MLP neurons of a small language model. Each row is named by its layer, matrix (gate and up: input weights; down: output weights) and neuron, and shows model dimensions 0-95. Each number is 200 + 40 x the weight over its row's rms, rounded and kept within 0 to 999. A neuron's up and down rows have the sign that makes its largest values positive.
Before each neuron's rows, "fires on" lists the tokens most often at its 100 highest values on Wikipedia text that the model never trained on.

fires on: "u", "ov", "ol", "w", "ush"
L3.gate345,204,183,196,251,243,180,275,162,174,247,166,197,214,228,143,162,175,173,142,145,243,172,205,187,198,96,244,196,147,177,224,240,196,138,199,151,194,150,225,252,219,246,218,201,196,146,240,232,198,185,253,226,183,185,147,207,223,221,232,195,213,160,188,210,192,202,238,193,159,218,141,186,236,241,203,245,164,213,193,179,224,146,201,198,207,253,267,255,218,205,273,200,207,245,160,124
L3.up345,190,229,259,235,221,233,248,233,211,225,163,171,199,257,196,178,213,212,177,188,226,214,131,165,206,116,204,206,162,182,167,250,205,206,249,86,172,242,202,160,197,195,261,208,242,199,233,282,250,209,201,233,191,226,242,267,193,276,150,266,246,216,199,209,221,202,220,219,129,192,101,171,164,274,254,213,225,219,317,180,224,155,162,179,186,205,191,213,225,135,174,179,224,231,166,103
L3.down345,206,191,137,233,179,259,174,96,168,158,189,205,162,161,211,189,140,260,129,169,182,204,222,146,217,204,180,244,183,123,160,243,195,193,183,267,147,236,214,163,225,231,189,183,235,181,207,236,227,243,186,222,245,201,163,266,213,208,267,173,188,193,222,205,201,171,153,252,211,195,139,209,199,193,190,228,206,179,102,186,144,260,263,144,235,236,227,217,157,305,196,192,215,165,207,172

fires on: "S", " ins", " aff", " res", " conv", " Ass"
L3.gate277,154,198,158,203,195,204,246,306,163,192,221,175,142,158,155,296,131,144,231,150,217,253,229,254,150,214,225,192,172,201,162,157,142,146,273,210,186,209,214,204,228,175,180,202,208,155,155,216,199,198,201,212,216,222,288,240,223,188,224,214,223,254,278,195,95,106,223,184,195,201,207,180,164,207,185,237,181,163,173,190,199,180,189,176,252,179,245,228,209,214,170,239,145,178,170,183
L3.up277,233,215,174,172,256,225,165,218,217,169,200,131,174,179,205,234,205,226,302,228,285,198,201,203,230,194,234,169,245,200,200,140,199,180,244,157,274,213,184,214,236,156,109,201,170,161,194,164,171,158,158,144,256,216,167,132,248,194,242,234,278,186,221,234,160,238,153,145,182,218,271,234,177,199,197,187,207,218,160,311,166,298,213,159,115,175,199,167,174,178,217,130,271,225,126,211
L3.down277,227,170,267,228,207,246,206,169,202,170,198,225,202,166,177,214,228,174,218,207,242,186,172,246,138,145,264,199,178,207,137,163,221,222,177,228,138,130,165,194,196,196,221,263,249,164,236,260,157,222,234,207,146,185,158,191,188,205,214,191,210,166,207,302,136,155,165,169,179,196,191,195,171,142,188,256,158,250,213,184,260,160,190,212,223,232,237,162,211,154,221,198,234,249,168,123

fires on: ".", "198", "ar", "ph"
L3.gate889,164,166,194,231,215,200,249,262,191,284,169,183,201,157,178,211,140,191,175,187,210,228,192,226,239,294,162,163,160,200,206,160,270,151,236,206,260,173,191,285,212,172,201,296,214,153,292,195,230,181,152,108,236,222,201,105,206,192,161,181,139,236,141,206,259,190,287,191,170,240,200,221,214,262,213,181,152,199,155,207,171,202,215,229,218,264,207,216,215,236,182,149,253,160,148,161
L3.up889,170,248,217,174,215,211,156,182,247,184,236,254,194,254,157,246,202,179,224,239,226,173,249,228,152,259,189,199,258,167,183,177,196,247,233,174,222,257,124,202,239,161,222,225,107,249,172,225,248,211,230,184,269,216,185,107,246,148,222,238,246,244,235,205,162,152,250,233,214,246,191,184,244,229,221,221,257,220,238,250,202,191,231,217,214,209,164,145,257,175,166,211,109,156,185,182
L3.down889,241,172,195,194,191,172,201,147,168,279,207,241,302,169,247,199,121,218,176,200,198,176,196,189,222,214,210,158,267,246,186,194,157,188,171,212,241,280,189,276,223,216,166,214,271,177,159,238,236,177,184,199,146,271,244,220,194,107,180,195,185,224,174,205,253,162,268,227,222,196,125,180,170,177,195,238,160,121,176,208,225,184,196,135,281,186,220,220,216,221,187,201,197,161,165,173

fires on: " g", "°", " images", " Jose"
L3.gate187,205,237,175,239,272,154,147,193,204,157,148,196,157,221,218,182,197,231,225,284,175,126,234,214,229,263,123,188,268,195,215,116,140,253,165,293,228,201,198,139,217,254,203,198,177,229,234,166,303,184,167,230,255,240,205,199,251,217,294,244,246,115,135,212,171,211,200,239,240,187,199,227,254,152,232,200,237,170,155,231,164,173,231,247,213,264,232,231,162,134,164,83,268,175,236,207
L3.up187,152,245,226,219,197,229,212,205,156,247,233,219,223,243,125,264,140,214,146,134,242,184,226,221,199,189,177,235,260,197,149,238,211,173,225,82,170,195,145,210,158,188,214,255,114,232,231,187,151,157,128,169,166,231,203,194,308,206,149,121,138,178,241,129,219,191,181,160,237,186,203,177,209,174,192,165,188,216,255,239,189,290,275,227,251,259,232,196,203,199,229,230,176,294,202,214
L3.down187,214,236,163,215,256,180,196,238,238,256,183,146,181,190,233,180,194,193,192,201,131,194,184,152,204,235,203,162,190,212,221,147,196,202,197,222,197,220,193,228,190,219,211,205,184,202,142,226,232,130,102,94,187,176,226,219,276,260,225,219,151,152,156,183,188,213,210,219,204,187,204,167,151,141,240,116,254,180,158,225,177,227,232,288,259,201,257,179,146,220,210,94,245,181,193,224

fires on: " /", " —", " place", ":"
L3.gate393,196,279,176,233,165,183,224,196,216,153,153,109,242,195,275,190,219,225,146,133,226,176,223,164,212,209,224,178,232,213,182,196,196,182,141,222,181,97,224,178,143,198,175,135,192,224,201,155,145,262,168,171,279,191,242,185,210,255,211,216,186,246,219,280,228,225,160,173,251,228,213,234,254,202,142,183,157,230,147,164,112,130,201,115,192,197,258,209,225,166,220,206,222,209,168,170
L3.up393,217,231,207,217,171,234,130,175,224,242,184,154,214,219,244,104,199,221,212,229,123,226,190,218,213,156,207,169,221,251,195,256,108,117,251,236,173,194,247,209,210,184,275,229,106,167,192,207,148,235,185,198,223,214,229,216,245,239,208,239,243,219,120,190,232,228,143,204,217,292,228,203,250,182,165,232,234,135,157,212,223,211,195,173,207,152,170,168,214,168,205,262,168,186,220,215
L3.down393,217,144,182,180,144,214,130,231,124,218,268,193,190,138,236,211,197,189,188,164,179,165,181,129,181,226,210,137,197,210,134,174,209,254,156,230,187,237,196,264,235,231,186,202,234,222,224,196,236,175,206,205,73,239,223,167,230,170,220,195,159,165,214,226,239,165,207,217,197,188,186,183,166,186,189,236,209,180,200,187,238,214,170,208,240,212,246,229,248,182,217,240,213,144,201,165

fires on: ".", "us", "od", " Mus", "y", " Total"
L3.gate830,237,161,204,98,198,268,147,277,212,206,156,209,218,164,197,181,211,207,259,209,242,163,186,243,271,225,187,173,212,155,188,175,182,178,242,189,238,189,135,149,176,181,188,233,283,196,177,222,224,166,127,156,115,274,250,240,141,203,214,203,170,171,161,148,138,207,223,147,198,198,203,213,252,223,219,185,173,202,127,117,208,156,170,166,199,200,275,232,268,215,233,189,245,225,147,164
L3.up830,233,138,184,150,215,253,176,181,145,170,159,208,200,198,203,199,178,137,239,175,208,242,265,213,149,247,237,156,207,220,258,217,157,207,209,203,260,113,165,171,182,181,221,157,146,185,204,235,216,139,195,216,134,222,268,199,124,236,227,179,255,196,169,181,266,222,241,189,196,217,151,227,246,183,199,192,156,197,164,153,113,193,245,221,210,144,137,165,229,155,208,254,156,161,166,190
L3.down830,238,138,231,183,182,252,145,144,234,215,176,218,206,215,199,175,173,165,174,217,178,285,185,224,160,173,145,204,178,169,205,173,226,239,180,165,247,183,251,90,153,115,182,197,168,207,113,198,209,223,227,190,146,160,248,250,185,183,199,146,190,221,191,192,208,160,211,213,177,290,128,178,178,218,219,171,113,233,172,147,163,173,222,178,200,197,253,197,238,207,171,249,182,215,236,124

fires on: "L", " $", " L", " Live", " online", " p"
L3.gate429,188,185,243,265,194,171,151,193,172,182,220,162,227,222,227,205,217,214,163,258,222,201,166,120,191,170,207,254,150,198,160,183,141,238,181,183,179,244,144,172,204,192,210,225,199,260,135,171,145,210,149,164,213,152,227,183,163,262,245,181,169,133,184,245,108,216,187,226,130,228,220,216,315,208,169,177,131,243,249,244,176,141,134,239,271,220,242,270,200,214,214,235,222,226,181,267
L3.up429,264,213,173,176,192,168,169,250,187,142,224,157,177,192,198,181,193,240,243,233,217,214,177,206,155,153,162,159,167,211,149,192,124,224,192,229,170,239,175,214,192,178,262,198,145,167,228,154,180,220,165,209,233,175,229,248,183,194,270,221,200,203,150,209,115,194,92,141,220,210,161,227,214,142,271,168,199,225,156,220,183,276,112,199,232,209,206,171,239,159,250,168,159,154,131,257
L3.down429,219,236,160,207,236,227,230,234,194,197,154,195,252,134,158,185,241,205,160,228,254,254,186,181,181,212,153,205,190,235,109,159,178,236,218,216,134,226,142,221,178,184,220,155,113,273,225,144,183,243,166,218,207,153,232,240,161,196,245,185,207,167,201,185,234,194,172,134,161,213,196,184,197,165,198,124,148,237,201,177,212,194,199,202,246,183,241,262,133,163,282,233,177,181,215,219

fires on: "el", " c", "et", "l", "er", " out"
L3.gate309,133,185,300,168,167,226,217,177,227,230,211,202,228,217,232,190,177,187,203,229,184,127,156,168,199,147,177,200,189,129,170,284,255,171,183,143,229,115,125,258,141,205,189,182,165,215,164,188,210,208,180,137,157,196,258,206,149,136,238,181,231,194,131,165,179,173,240,183,198,120,122,198,233,270,173,191,250,237,202,198,151,204,154,135,274,210,203,244,207,208,263,251,205,204,213,170
L3.up309,199,295,189,146,179,242,198,170,305,275,169,208,220,106,231,204,211,174,218,275,272,265,228,184,163,239,157,221,154,173,283,189,256,179,213,216,217,233,209,247,245,192,143,213,158,220,162,263,164,166,176,202,212,141,200,184,275,167,184,223,310,59,115,206,200,211,228,138,137,141,234,290,246,197,191,248,244,228,154,255,231,186,164,174,166,155,250,219,205,218,198,197,198,195,195,155
L3.down309,208,230,257,243,257,213,248,181,98,164,227,211,219,241,202,148,253,171,160,156,227,174,243,233,176,264,267,239,290,210,231,255,216,225,205,186,175,228,178,160,145,209,306,213,230,152,251,182,162,222,156,196,154,242,172,218,148,264,187,256,201,278,280,203,169,192,156,219,205,232,183,209,200,222,198,132,186,237,196,146,258,162,206,195,186,231,231,190,238,235,172,215,146,202,220,216

fires on: " br", "pr", " Pr", " Br", "r"
L3.gate619,210,277,175,164,244,204,135,168,192,160,231,149,132,162,200,147,217,209,158,192,220,247,179,269,275,218,272,160,178,219,230,174,286,188,164,258,209,217,217,214,125,138,177,149,144,201,175,197,139,217,253,236,232,230,245,249,171,129,154,226,256,192,212,242,203,246,164,143,257,180,150,252,176,236,177,133,194,179,258,195,288,183,214,194,215,209,239,239,228,255,211,162,184,224,146,244
L3.up619,204,226,119,131,212,234,168,206,92,144,227,185,202,206,115,165,207,168,218,236,177,178,183,186,219,206,236,230,228,176,242,187,243,274,192,213,278,215,184,223,223,171,238,224,152,178,146,267,111,253,210,258,209,212,170,269,202,148,191,243,238,143,201,199,245,259,179,152,207,213,179,159,301,191,239,201,176,114,184,260,189,190,132,243,195,209,208,239,160,263,164,192,183,278,118,220
L3.down619,270,191,232,169,263,179,192,236,225,199,249,180,246,219,200,168,209,159,164,215,185,168,189,158,228,206,252,163,178,196,171,184,197,165,272,205,162,215,140,133,164,217,192,166,109,201,196,262,198,194,192,135,214,211,186,181,269,127,171,239,227,187,147,170,184,218,147,232,206,210,124,242,137,133,196,232,176,189,318,248,182,264,187,252,260,197,208,185,207,185,187,223,230,247,258,246

fires on: "er", "man", "ant", "ier", "ont"
L3.gate806,180,171,188,253,174,222,228,273,208,217,225,255,179,192,186,119,148,221,139,270,219,225,180,251,192,125,225,178,131,189,153,193,102,146,205,246,212,164,194,175,209,156,206,240,185,157,120,261,187,208,198,196,151,243,173,152,277,173,244,98,236,217,247,224,212,193,211,114,243,169,136,117,202,250,163,182,171,164,150,186,264,151,207,224,165,195,276,239,192,218,185,175,165,147,164,199
L3.up806,114,239,289,192,203,240,191,168,161,253,156,275,176,198,136,256,221,245,153,228,250,177,157,199,278,133,184,208,234,111,171,213,186,138,121,220,194,213,203,227,199,178,145,172,219,160,204,243,192,149,227,179,171,159,211,240,177,167,152,162,219,235,151,207,150,188,197,189,162,243,184,226,202,237,128,151,136,194,197,208,215,329,191,208,282,242,236,144,166,213,117,205,162,245,181,155
L3.down806,198,221,224,170,234,150,219,185,234,219,209,208,238,245,233,215,203,176,217,180,196,274,172,220,144,229,165,227,223,156,181,200,238,185,237,203,261,190,208,203,227,232,228,144,257,236,286,171,176,149,186,205,187,260,238,346,129,173,152,191,187,215,180,216,174,173,235,210,183,211,181,170,151,160,242,196,191,239,229,288,195,201,192,171,182,191,214,239,157,243,149,207,228,204,182,231

fires on: ":", " code", " Preceded", " GF", "|---|---|---|\n", "See"
L3.gate756,137,219,228,240,108,168,99,227,214,165,159,147,172,234,189,155,255,257,231,269,236,178,165,238,278,181,165,213,164,181,243,256,187,219,196,211,259,223,173,199,158,177,217,197,219,188,216,134,231,178,173,193,211,145,248,175,223,231,180,251,244,141,232,191,155,182,192,202,200,210,292,198,210,255,189,193,253,170,261,292,184,224,216,232,222,154,180,207,196,220,225,203,226,189,248,222
L3.up756,172,139,225,203,223,122,209,191,227,203,207,203,143,221,178,207,185,139,263,253,138,198,258,157,181,199,211,225,162,272,194,212,198,217,201,239,139,267,132,138,223,256,179,261,126,145,139,201,222,172,222,216,206,223,137,148,223,216,205,166,169,255,145,232,160,257,147,222,162,257,229,201,238,193,212,199,180,163,189,165,198,186,192,160,184,194,265,199,99,227,232,168,196,222,134,171
L3.down756,148,155,196,181,180,164,186,176,198,288,141,286,203,187,260,243,188,223,165,163,210,154,208,198,201,210,159,185,285,114,193,199,170,153,176,207,139,227,223,223,195,266,177,250,210,209,193,273,217,271,174,147,165,169,218,175,220,151,239,303,213,196,202,146,198,124,219,159,236,116,157,154,106,152,176,164,209,196,226,169,239,179,202,168,260,245,202,197,215,149,185,233,235,142,235,160